python train.py --num_key_value_heads=1 --head_dim=64 --positions="rope" --parallel_block=true --init_std_qkv=0.0165 --init_std_up=0.0165 --lr_mult_qkv=0.4 --lr_head=0.00564 --schedule="wsd" --train_tokens=736500000
MLP neurons of a small language model. Each row is named by its layer, matrix (gate and up: input weights; down: output weights) and neuron, and shows model dimensions 426-639. Each number is 500 + 25 x the weight over its row's rms, rounded and kept within 0 to 999. Numbers have three digits each. A neuron's up and down rows have the sign that makes its largest values positive.
Before each neuron's rows is what it responds to, as a language model described it from the Wikipedia text at the highest values.

Responds to: Section-heading first tokens
L4.gate98:483533495497522513496498513476526534497503496500503478504492491494509471491519471487535506491434505494516492520475492487491473516460477540466534474467541525483487489471523506473453516492481427465474487515497541566544487505479486465496469559516504511476483533541495484542534485498465504491560541499514533486488459472513507485491524521535503501513536541477470481536535508498464497494543530511481508512526501471487499510490546489489502434497494533545509489544463472517458499463495495483450519527531474498570493514472503527501501504519479514501471478483487493485487483527506505516458495479501511503540519472484522485508465514515499490523488538455
L4.up98:513487522501504474502486479501464506527524481501476509514485490524484556455422508518511517484493519544511490453516471522495512458496550491509528511546465486525496440532507523510472461491537482491515453469502491520513517496532491480528476502526533503506484505490512497470468469498536515506478495515552478551495491506526479437536469511518510499496514531454539488500539516492498525506434486493482484505493519540472492519545511553454497482450550501445509514516550506538488510495513505519528472479502517503482487524502481503516505508500517529482502515502526497537467508492455478492523498486479474509489443525517475487509506467538479512454470513532
L4.down98:470502449536482534517515475482525509509502509501499500528476534529493466491504487507504490464486501474501484498477571443506482519522479490523506455444553530496507541483448526505503512508438495494530527490513545513508516461508507469497521515523497494503461523504504481452521491515431516508495528495427521465515526508508520541489516516488486501523483538494487463544485462510498508539473471536524468505510503490517499491529504490516490441554535489512529503493530535501476506475526506476513515508502524505485502463488469541450527517548486498491462475516534516442496526508494518482474485468503492495536537550467521488524507516528530514522519486474

Responds to: Table row-start cells
L6.gate940:465546514542476491473486500452472540465477495459500508494472484528526492479497509499527489489527523463464485482516488506528490473498514481509534510465570483537504474509482523453511429486517485456509503463478508488508485491472489490492513473491525521483505473509558512446528509494509502497437494500472502503484492492509497511511496495511520511494517492512492499506480455489515524471481487521413484494496496511551510497496470471509503558463482556481510475479471480522480498544507494499451429489477507498534490489481529519503484532481477516514497528478502505537525492526528477466518542481480492495504531520506446523554515468479497517510542470522
L6.up940:494510512517489535496456520485497499500510512507484502535499529507535518532486499481503480515504460512516482527494471513480458499531468454487462489543503519535471554485492498500505516491460545559501477490497505473476483467490471490473511466496510504513486484495519493498498511494471501516529499431501505511535484474507537518469525518492516505491506530500514540493488498546540484460500481545514501514511525510534529488502459481514492518473521486509519470493517547503565501482497516501494499462475522521516527503521501460485502482520485499472494465482524488480507534531498500521494498489499441499527510441495520566510501521490491440496528485459
L6.down940:440475506481483504523451536492504479507550475447506503508492509503519483478490486530452491467502507582521493485471549457484503522522507488491514494513500527491490493486509562514563475520493510492526500505475522498502482490479474484486448474511515505502542504539451457504496515485445535501498506472458530531537504493482495506484523499490522559469520487489462505519510516482492478502499555480522519524496498496502484468500498490481513525484449506486524507502479498492466510482489485489498486517508527464488484510485483458503508480496428563493518491553514511522492494508513484514473483494499474490467503533502503488515486509538532505529491480534

Responds to: Templated table and census text
L4.gate516:482482433472522492495503547487497520544499509522514532502475484484494473524525512502447509450548521521487486476514471502484463519501475510511523538457513508503530495526491496559505493489520563494470510495536498519486480495495470528521493482491496485499513479510511500518509470499498490540493531489539498476492543509495480501483490486489505440544516485508464551538517476518494511461533473492482450527519490505495499499506513505476498494474489482506508527502520520490481503550493525425458489523515487521467474510547471489488489515503499513497508511472482453489474523463537460483483533551527490495508525527509463486506481537446512545487501479493
L4.up516:553507551523454482482517509492457548547504498486493479500518534503522460502503537510463509488492486475525497532468508468489490480508420519500441520508480481559481505506510472532495531469515445457445519507523538478490464469493529560525512524517476512493488518481484553443493538493529473511455469482433507514511530495507514482500466527453481515515529501493489477488488527489486504526448504476529532537508528526516526493514503485495484487447481486473520497512469511500515465499493495493508502506524522461511498462539506474477507490514524462523448431486496514491502531514476478473496517511508491479530509474505535488519492490507505527518479419480
L4.down516:486525516501499495504471535497472534509570525480500478495508533465488509486514495478484505482481451496525509529465504464525537502530509505480463507516535507512507461544495457515474515535508515510462522508525503494499479462491487506483506498489478490543511483527510483530558531499463493534480483462484492478494479514539499505521517509514509501495463447520489523496492540459437488518501485501470504526470533527474507448540471536519471522503489476500555491471517508527430484518519439523464470511553516489499469499477496485492484526515535474529516483477479585556535517488481533452498443538504508483518484488504481509492477497512454479497469501485

Responds to: Verbs of judging or labeling
L2.gate759:513531511461507414449444511499472445512486515470567499517506549504495487462509489500520445466501480564515473457516483515488487500490486505483477487460523481528504513498504530539508505492532471534526483497542522467488483512516490481525495460496476539482547494530467466522477449488514507498496493468477498483482488475522523483479424501520545494506513484515487449496526537512498516551530505504524498481459525484500555502505490493513502545493468492486485515442442481511515518502475500533527523520502481474504466495470486543488472495460484521448517540497494487487531463553501458515510513494520537537535496469470507506492521516551512500506524532488
L2.up759:527502514500475500493484503534450495509514489484532456494503502542478481464472537493507522480491469500476482517501519515524480507480555509467521445445510495528540538492495493509458463499536500503457536473507499498510522485544521496492523526446491501527502500501482507476476455517496502486500504471479490488519482478542477514494495495482505488497500469481483501510517509498517505506524514478568490479506491475469485453477479488499472500488531499512467468487524531473533507471492468514490472472467518457519455481460512503518497509507513535495481508482482497487474489524467487515554532538519529474500507454476509526505536505483548504508454478494
L2.down759:469507509488507463478477514546474509512483505470549554514453500541495464476477519515511586505515499415500489533506491493471475483460516500531548521426550502492492524535545502503476562537490477465467521471542547490500532484543439486490538463490493506483529505516476429512472502504488472514521536483500500499529514470480476500484484502490510477511496508508514473531489473499498508539537552478497527457515524462552508458534503487528463521507507479476480520480477517469459484484461500483473480461515504434481487501516451537488534496486517513488492510493534485475504509464526454527515481520524475525496497496501488462482553518486531522529463488497

Responds to: Wikipedia section-heading words
L2.gate131:521542494502497499504469530459527516554517514545554502491519549492486461497482527513491501479457494502488495501505486464451496572538475500491507490521532524530496476506483512508500520475522529508477491503471501506485490486485453496509479518483515474518498451464473499500486492455499506512570523527502490477495520468494531463507545507512513480485507484522491540483523506504464493525498506478513455521517508497498538478533528469512520507499481558507486466479502514482455490483500458507481510523505458458477511503494517554550494493514476526467508532480487478490453473506470457495449500522490483476466534508518544482496476529529513518484468508555
L2.up131:475477538495540513490443496481509520551491526461483457492510546522506507532470518466451496436515443522501543490526468486494508536520534474494481507496482523482551454459485493490506526524489523510463518452474487523477463568500475476515484494446515498511542499474452538529457475461519506474519481523477507478493522454515550478500571520471488523459540458511465558521492528507512506503495479474477541525516536494488466461523514534508482476522477557513469442503526508506490483503479493493505481490519432525491510499508532479496495497510510533487478500476481487488491475505490496448492515479500503510491519523463497512510470482477511520491485557542
L2.down131:511482518525502518501479534518513475504519525499496486523507487554514520505478537535492477495526501555490543481467471523488543528537486515485524502453516527482531536516513499499499521501474551499483528435502481505490532515496505465509478517468494514506512482491455543487473504468462466460499483493444531511504505471523536456506545521461449481477514469490489520494475479508530497484507488468515535550500466483483456453539502495520465471521507512467509486495504506530497531491461481495509465475479512532493483514519502494508421495514533511496480469479512475473529482484472481475495503487462474482493461507513489495479477488489469535499508518495

Responds to: Table heading "by" / country codes
L2.gate114:488487495563529486489498538517491489479518512479522475522485485460500481462507515528516510483459502507517496504511490512490478563499520517484492487499498564526517505529499478495506499534509486496521470536487497459530475490560475490506477457512505481507507494497497505492458527511523497470499463467493516474489555523490488510470577486499512527475462475526443546476503491488459505525451479485512474482536514512492526499515495525519476495497504533497506453465464489517473529514509476475514531503486479536450468455515508544529510521504499498493524489487512476552502519459499437497509517506541536537474509516516521518510483479462451493488502496518
L2.up114:493462517537536510490488490530511465490492539504513499523500526512493536500454546485472527535485525479495507468493511513475469521547517484502512524467526515499475492478460500509518502513487451511536511520480514476515458491531526453479505476535506546468496531469509479490450494496457571454464496502472519470477509481505511473473562449478504497502451466533478537516469475487448454501536445511492499531486500520484507468487470503515489516524508500469511484509481477501503470552488501510512486494482479510510496486520513502480473482468474464511501470539585503510485482496504493498453485533499487459467480526505526483545458495478527517487521497482
L2.down114:474525504514553492473508506469467519497482523540496542493474511518465486466458533496458503525465503491477525506481515525472467514495539531538541478496538516523457472552495500505468480531474467550503456543513486523492513474515521518453498493526483539517522501509525528537475497534518466437450526462499527469544513473493512534518524474459510474497483511494517564532461489504457527503491525536453492537462460502508521498503518486496548499524479533493518549478498533492397512494455528511519502510473517498508527478513521465498472513468512480459503516526514463525492513461474549497487491539492505508548466518484474505486495511521514493504467497478

Responds to: Sport and athletics words
L4.gate887:450491480510498518468473521499507542518506512490510532504489518470510488508475465498554479468500532532503512495502514464481491478516500467477515458455483500527495491495514481533527449519534514548468460494511480516518510456541502516457536502463506560502534482541449544494554512522458491471472499522508503479474464516472511523514501527527476504493460490487497547466453505493470478462495520566496572466522505507462493447513483487503418485503535527496443551487496513516569520470502539493496443488490496489529516484488486484497467486486505523487460485479487533495545487538475510477474490506497468522504538518537533471504512469503500478509497485508
L4.up887:508485534494453480507461493504538516497525475503495475545459517515504496524513502509476514472547468452520511515536504459469457476521518480521475515466504453502502487513528517502466484491461530526527455475498527539514543516523522502492478499453525512480536496481510495525533511500530537521535508504553517507512458486508525450458480490480503496477464514516493527538466514535492530506462480515513510466515500508495534485524495471438509499508475510479497480461504490474508505502511510541515493509472496500536466509498511493484507483485535559457496458523522471518516522535513514510512505486498499467452541474478540473493512463510493499538521473507
L4.down887:515454495503492522491448515533487530495486484497464529430523499519505491494474483495475498497526488550458539513503448481520514509478482512475502465480490516540442489443425530513501456504465494540519485512515511543468488496517500484488522464525480515481492497495464523482526506525491515526487469510480507498481472472491481505507482485502517515501494491548539541482528556437485511498487535506487483466509459509471497466454467494501489500502518538503509469456504483493544446522509500551474551537441494495482539479544513508497516537554494549486482480495501502490511533476521463521496457482466461472497435498475534532516521472515511495459552492464

Responds to: Wikipedia section-heading words
L4.gate287:510481536477473496461494481519485472518457534492474520510516550503485474473467469513553476487491497498506499524493494488500466518515507501510488545508507511559471502475487518476492534489538453491488548468505463474507559499459518497498498492448497484489493480499496521518478490545492488518501457537518500552527501511484458500490509510476496481480512510542516502497496517503496525499467543428499495487575548492502517511501523476498462520509532526485478506481509492514506489448473464505500490491489505470464501484514453513508543505503495509476497521473507544526439511540487471472527498560495503514487495491493448478459511436496501492483514515517
L4.up287:505478519522504483480500488532441499500483520482507525480503514496496453501470498508546540530480508550509516487551504507522521509517531508524479526539532528516490470471519492445455567484490495475473519507510482453467535507459491470462500487461487490471485442491513501534500465539489505501477462508539464543462513527514511497471471513517464524514532513548507493483504471487491509527499528465499517528527533532496528489511517488520452486532520529471490504493515521516575513485503505486496515458517469495524493487506467542535554488536450501473531497478509520505474454524512538505544511560466474506562502508490465509482514473522493485502517515513
L4.down287:507489482485516487538476487535503503497518510476528503515518500512498543503480508463464500489519516482488519545505478499519507501505551506539498487491540494509478485468491521526474492539482496483483487523523516460501536510508498458541487516532521489513483437509520507478498472445454531534471521508515509510507485512454472478510465535467527484481481536500482500478509499526467497462499535479486498529482542541513491516527510491514521496465498463493546460469473490516490533479467486451493482508519482522488553489485479552499548550561496511476515502501478505487455502517524515504486446498473498471523491513524526486460503502514470514516507490556

Responds to: Wikipedia boilerplate template tokens
L6.gate770:495493502513474510488507510466465476526501546476515446470522498502544483481508535534495532528459534480490480529495496499496479532444489504485512525512497523487512482494411471475529532482504482529491488538510530505507509497494479566521491501480484585525495471494480478475517471491461488520478479516488488499524516479492457491512492492511503501521509509462493527534486464532473462474471487488489559504486478489527533519524521510545536503471544485501485518495484499505507485497496499473479488506502571525503515465523449550497479504509510551488522491512521488508498511538484511517479462490537470497505469531554491469520497492501490511473476512471
L6.up770:543530480532515481501525481461515478534488497497547508481491477492494535499435515483521509494515501498478480526491491491501537508467478526492511462493491482567478531480505472484495484474515498450484478526493489510508535484517461453515514510499530495504515512488499515482501514462497516488521547497484484516515473533492456448464524514501446538490480499504488479519489520495459516480504496512514459512547542497504464506487492513489489481530511490491528532452508536508483488473493504504524525517531493506505490502527489473516519538518499507498551474472505484523552484487508478448482476527501510512487513535512523490514519531475516509472507496468
L6.down770:519494488499500479496518500504510480529498513490548448469482457486471456501482469502514497528487491549530542481445462453468516487504496502523470475502544547471508477519530518473515519509518482511515493492545488519498511496503529501478476522509526509472497469526466457504498477493451555478538495510533516464545512475509597518519476463511490488480495487522453433507527482517507511522542490503501487529486461484546486495525504499489494507517527493519533524523512467542513485473454500446538518502515439492569491506549483467497490520505509476506496487505500514509453516502524464486501522511528462476509493499523473484507444516491484518498481489535

Responds to: Paired-column and collective words
L4.gate577:494555506511541489459488509495568498527509451512509528471484474526501532570533508493494498517533534500496495510499521473519492465561486460497494495502500503513466470491520514487489495535518489504463505431471491504503489470535452546518450482499491532477504477480512465514486478522503470472544502517495544479488579509478560541486526480575521501533512521506468480477536491458448490463497483481474503525516507474552534522475510488485490489520481544514487503490502502487535521491483487528452497480477489451495517503521490507464485518524503510468536522489535463495502508487513474473466517485504456492487474493511502504495485492534502481527508502511
L4.up577:505551458481528513508498460536510479466519468542506469500528477505471514517484499512493475501489521516478490527491532472526488491507466508540533497476481490484525504564504506534512498548525548490501513479464514469537456538475508496498523506501497558520466468544489529471498503508508505494506512513512517492516489535506467526479527468508513549499551478499503460505472535505525461463505529497520521484492470478539509488494501530492475526490514475553486492494482509484483507504510506472461453492458480501498514498499505521464494511500533531503490505478463518498470536479492476530494532482567495488463529480488522498509516511540517434523457475533
L4.down577:520557507494529504498502472506460519504487498487519515472485486484487519528505544482487510483523460516443513518524480498469552472467494511527484532528475514467501538527468477493519489497536503491534468515482491517574465517530553513506519473522482491525518494461484525471495464531504544493466465556491512496454477526475492535513491504505501484452489460534503507488527492472542449456502520521502496502456525487474497568546510496491506511500539513538495524486489469489443485459492520506499525456477494490499517539503471490500516513507504521508469492500540465461468491510498480496504489462510496489483469509487508489563487509471488490537503510512

Responds to: Sports and domain nouns
L2.gate1152:484503491508506470450503492443481500520494493534475468500478504522520507531480508513525492500497512537487503475510545468515518476552508454498444505511530494508491477510498520524475522508509514512554501539484486519505480517509551469485511544522513516483554515514433528495482503485487456516500482507512497558481469441495472480493500479523499484443516504521543514467472488524497481454454508502547514477535520516446520504493513492559503529503503533544542438458535507449465498490519466499500500503494506521485486507544507510496501498490514513498490485519496539524516493501466402486524495520463479506502498517493510511510480491545492509485524504528
L2.up1152:457510499464506476467477461435498475521508489544529476488522502508477475526500504479535501488496489516500522477503538505507481482514453492496483519530506474458472481524499527482488493486519491508512478502493482519487487500462485503484519527554528484501533476468450509516503490494501464497530470518464492511470497430510514508504495519512500522495551486521481491516477483487495519449484511530509526532482525551473496514481486481507470514517430492512517459456496496470525511506527522481513511505548480494487478490492520509518482485455520515518496495477508542518487470555507448513542493548463464458509527500479505498497497530510552445512495549540
L2.down1152:520456525481495504487473480480515511507517475552485505513500484483510447498513484483523492499519497507477496535534459469509488430497483492508473491492502504514498479523538505501495488528455543478490494512491484543546469473494471477486526467531505528558486493559490481511486474519473508478499478496562539515536460524494510545503533541512514489512506509528524487494509487512534484482474464477502505488500494496483509490487513490548525527452472502510518462496490548492455511512447521501518561483480501496495520496528483520471514519465518501496500464490500489493448521495462462470545516493462459495493482525522510493477502531509535507483480502491

Responds to: Table header and stat words
L2.gate556:491529482504505537525514502517505516467517534496489512472504479535493439507491498529508478472490506522515494537489498482509515528463505506510516542492543497457514520522459526468543521518513501526535513471475510471499454485461450431478490511462532519541477518494544520458549505523476512507508504502523509514501519541502508503470499487523491529508479524496466486474490517510486495481514453496527503488493473499524517535470524489490471485475497564482501474498494490495499456504524512500502525516491472487497527522500527472491534478496544514555497490478491494475516509458535514557511475551535501477497475523496530492540474481540551505454478512473
L2.up556:504476530511518485491507493556522467460514531521515528434475540465531528478506466466535475483468527488542466512485490565501489463496532488488485510526515543504508468476496470491521490493484498521470473485529485480461515496504475546490519475494493498531489502478492479482497565489468454510474493451486507462474517492497537536519481512512498541501505515461500495509514496453511481498453498539510467525463523489488509514469447476524492502487549481500492492498510506485480513518522504473443481485483521489501507486494468478504482508496465489470511462495487511506498547476490499522480499509537491498444510495446497480495530495484564512495513537505
L2.down556:492495496481517504524506474543532508542526543531523488502507514456579554518503506481470482475492537480514486535468485495491501516458532451513508485475487497493576519525500531486483484459483507479537499528546510499521493446505503496476502514481535526539461503483501485499478503482501490473484507475499560470471507523461521500499501504514440482561466498468454522511495488504526495538455493524529498497496474485488458486532503485493482451504508522515526518482448472464498501515499452509450507507504501495472538510462514536479479522467488480551505495464476523535474509540501484474529514532478533481499477501449510460509496509447508505477490484481

Responds to: Boilerplate template words
L2.gate1188:488464514581493497543500494508496498476462529495486478497537529534544506487512496510532506519509520506526503493502472462487486501490524517520512511530562506506508517496485474525543537478462512499495500529522479500510559476495465502519503513456494521488477466437499485486480485508471537508482513524484498496483471514465478486485476519486477481490489505504494496473491517470528524454530448463483503524544446499538466537556504504494503478486534456495488521505491490449508476515516478496499564513518492495468492468506523504542515481513480466509517472512506456470502490552488446488489465497522470509528474494480518511536497526493534507473525478514
L2.up1188:547503518461476475489473511507527488510519490450509484477484507478522471501518497487492505499484532496521479496443502476480532547493504470459502477500524531492483491503465505520508497501522493499490461504493483488461512499515516510478487552563507513483488534501513498485463494554496518490592484460518483501461466475544489512521538484531519524515526489484428477542455539471509530491508500455530530527522545493476493507499532510555507519515480500505459508498551523543511478497490452520460451494498517519478488508516465486474486503544525481501455490474521489512538560502450456507473527448480520483482485468493488481503470471505529501477497552517
L2.down1188:509507487482517526515455528471506518484511500459514484467485498485539483514525493483499499515461488485535496458497502452490514529471499517497504551463528516476490555478486514536481517473511509467532517478521486474524484462474494500506508539549484501507504488495522473476475509518481499466538510483511494519489488497543497513520513481525506483473498473480450484555423556477484548468510484469498491529515533511480511522508519501531507516508477502513475510516527511490515481481487466472497478480501506503493515484475461507442514532525503497500469485499534503495549540507474446464486524438514505512477493498476460487503472468501518476488512475506

Responds to: Fields, sports and media
L6.gate330:500482517520459483478512495517501512467471486478497542517513485498504495501504507504490459478516532508506486496508523426563500462482491519490478522505495472463514542516480494517540497509508485529505488510490483457563493443449502521498484498466486551473509475504492537470481508484476506462461444462527442509467481430531500488517451497486478539502465480517517456526463468476493474507485456541529468486556493495499499502524490506516527483513470523527523506457517533527549464468526506516475526516523514519516526529512496481549490512496493524472515482527488504469506515521465494516493494524509460533507512550427519477465488506485492516523535510482
L6.up330:485473494483506528451545454441505481547516491486511460476523522513474516488507451527518514481514510461498493498525507497543495501490511499486519510485502530488447471514501499525479485548502416503502489471510557464523455491464470494486501496489527516479514468486491521454518456456533545514476509488497455496495489456525499512463429481530481511466471492518506476524506483484485506506514514541462498499534517480511513517517471439500544429521516509497466503470516514516528516484504468524454480536535484521485521512494501476445470491481475512490537487540483534480515510509516492483521527474509489505516472512485502477509537524498545506486535491512
L6.down330:514477510493498495518522522486515487515506478516466476486481494470515487512467508502530477536493504509502527468494454452515512482508484505441537537557501471529524475469517467509495510553491467507492478503515511524516495507506481492491502505494561551510485502474481483516492478517489470468523485495498465480464471483465540524484482523542498506485463491517542496452462510425487448485532474513485538499481491453521522461485532500512543505471506504525526460507497533505511508492507533546509505491485473486471491532500539481483526495465548571472473517524514495550494510487457497517504549503472466509532490554504514518482518485562524479510512469472

Responds to: Highly predictable continuation points
L4.gate1119:499500532510492491484508502488526478458504474490536517505495491538541474497551529550458542487515479520513511495466468474493505508556506499467489483491520520504480500466516517488487474495476508517562531482528516505510516528538450521511441485497519506484518491503510502522488522465497493505528533572426539492519502510492517483533500505504524474504501480512457537515492492496504549444507500523539479502529496515470478512470484494472479477458493518523521505505500507483537506479517517485483528511471491462470515445493500487486462525507547460526555525481464490496505501503477476493476478527491523486527492502528475496511476514519498536461503502492
L4.up1119:540523471538490506485518509499509497464490490501503503522497505490483519511528470491515509462484461540558508494496463538477495567466466497534498517472507540496507526557479466474520431472483512492543506507449476513494487474511491497461492521442463491491528488479517515481497515485507481501489509482512527480518508485490519492516512506484534419459466514504495527517458516494466558495530524453504493537507540488501488484535468507501464519472492483465509514458479443473473464508492550519513527439502490498516494481472469524522453461496487495493511502507516492495472502483537469482498492493524486491536459445510535498501486504481497453477508527514
L4.down1119:447479499505502500481522549517499509492486479525530535531502482544447504501492517480445478478481502526492472546470466499489515519447539534497495457490489515455511516511514506497540483538488559521520481519446504512480472553481509542496465504520494486471469506529512516484503504483534522492496517487488533521547496479507500543532469466536517519532467475538513536514490553483454525456511490480453517552466523524507509513515501496496503544518530497489522489484524453508470506457483508518453533476487516513487521459538485494508503473542568489499494487487554487496450484540512459516528476476484487467501441505501519508504503474524470482494496586487

Responds to: Passive past participles
L6.gate539:495511488512474483486466490447552487540534485521510486553534489488497470501461486463536500455493480505478543522512493525508517539509452455483474456516489429541506535494539499479468500449484499483525538533509501518510530520473512501535470490511491487502498497486491518486501516544513493515524484484514519465519462458527481477523504474490549495493460529470483535538482522494538504490500470535487531494519506505475493493505515457513482470518515581504468491478522504514481482468508540533505428508487481465525473516495485513491500450452465486506510521474442499469485506502498493517493514541520514465529416534468495564526543561506477482514512485494
L6.up539:496532490457474462489493512522496503501539500483493506466485546476485483509448528488506471461517549504468501487490510543471503530470505519496487433480507523512527491486499545480517496517486490484469508549474447475489484522518538464514489516493521486530470490470472496545517512501527508515529473485455488479480534448500553542534495462456461473478501495481498497519498519505505531476485517484515477509533519509504489471516510450471504501513529522491486513498513512493468508521506480494491481478488502501441484464509507471525535494546474488476497522478487487486470540474501490547479508498529531503508507488464558462516543531511509506466495530478
L6.down539:513515537513492480501504515489536485543510503478522503519502507534519471508420504472443501534492514525498508488508511516558494460529496542503498493502513499561485512497553504510561501487495478429526481470462471495490528491519491506458522464554501475485468522508496521511482503447505471522495499519493503477496533517486472534464468490551492503484518492516529479514492528511461504507443537509471479495505515483520502506542512500555541495483467498491479481515506527499526453504510513512488502517514501507511521496500513498491486502503516513496529416506460498516492465504478454548514496475522475518509477449516449497484488498516469540445430523532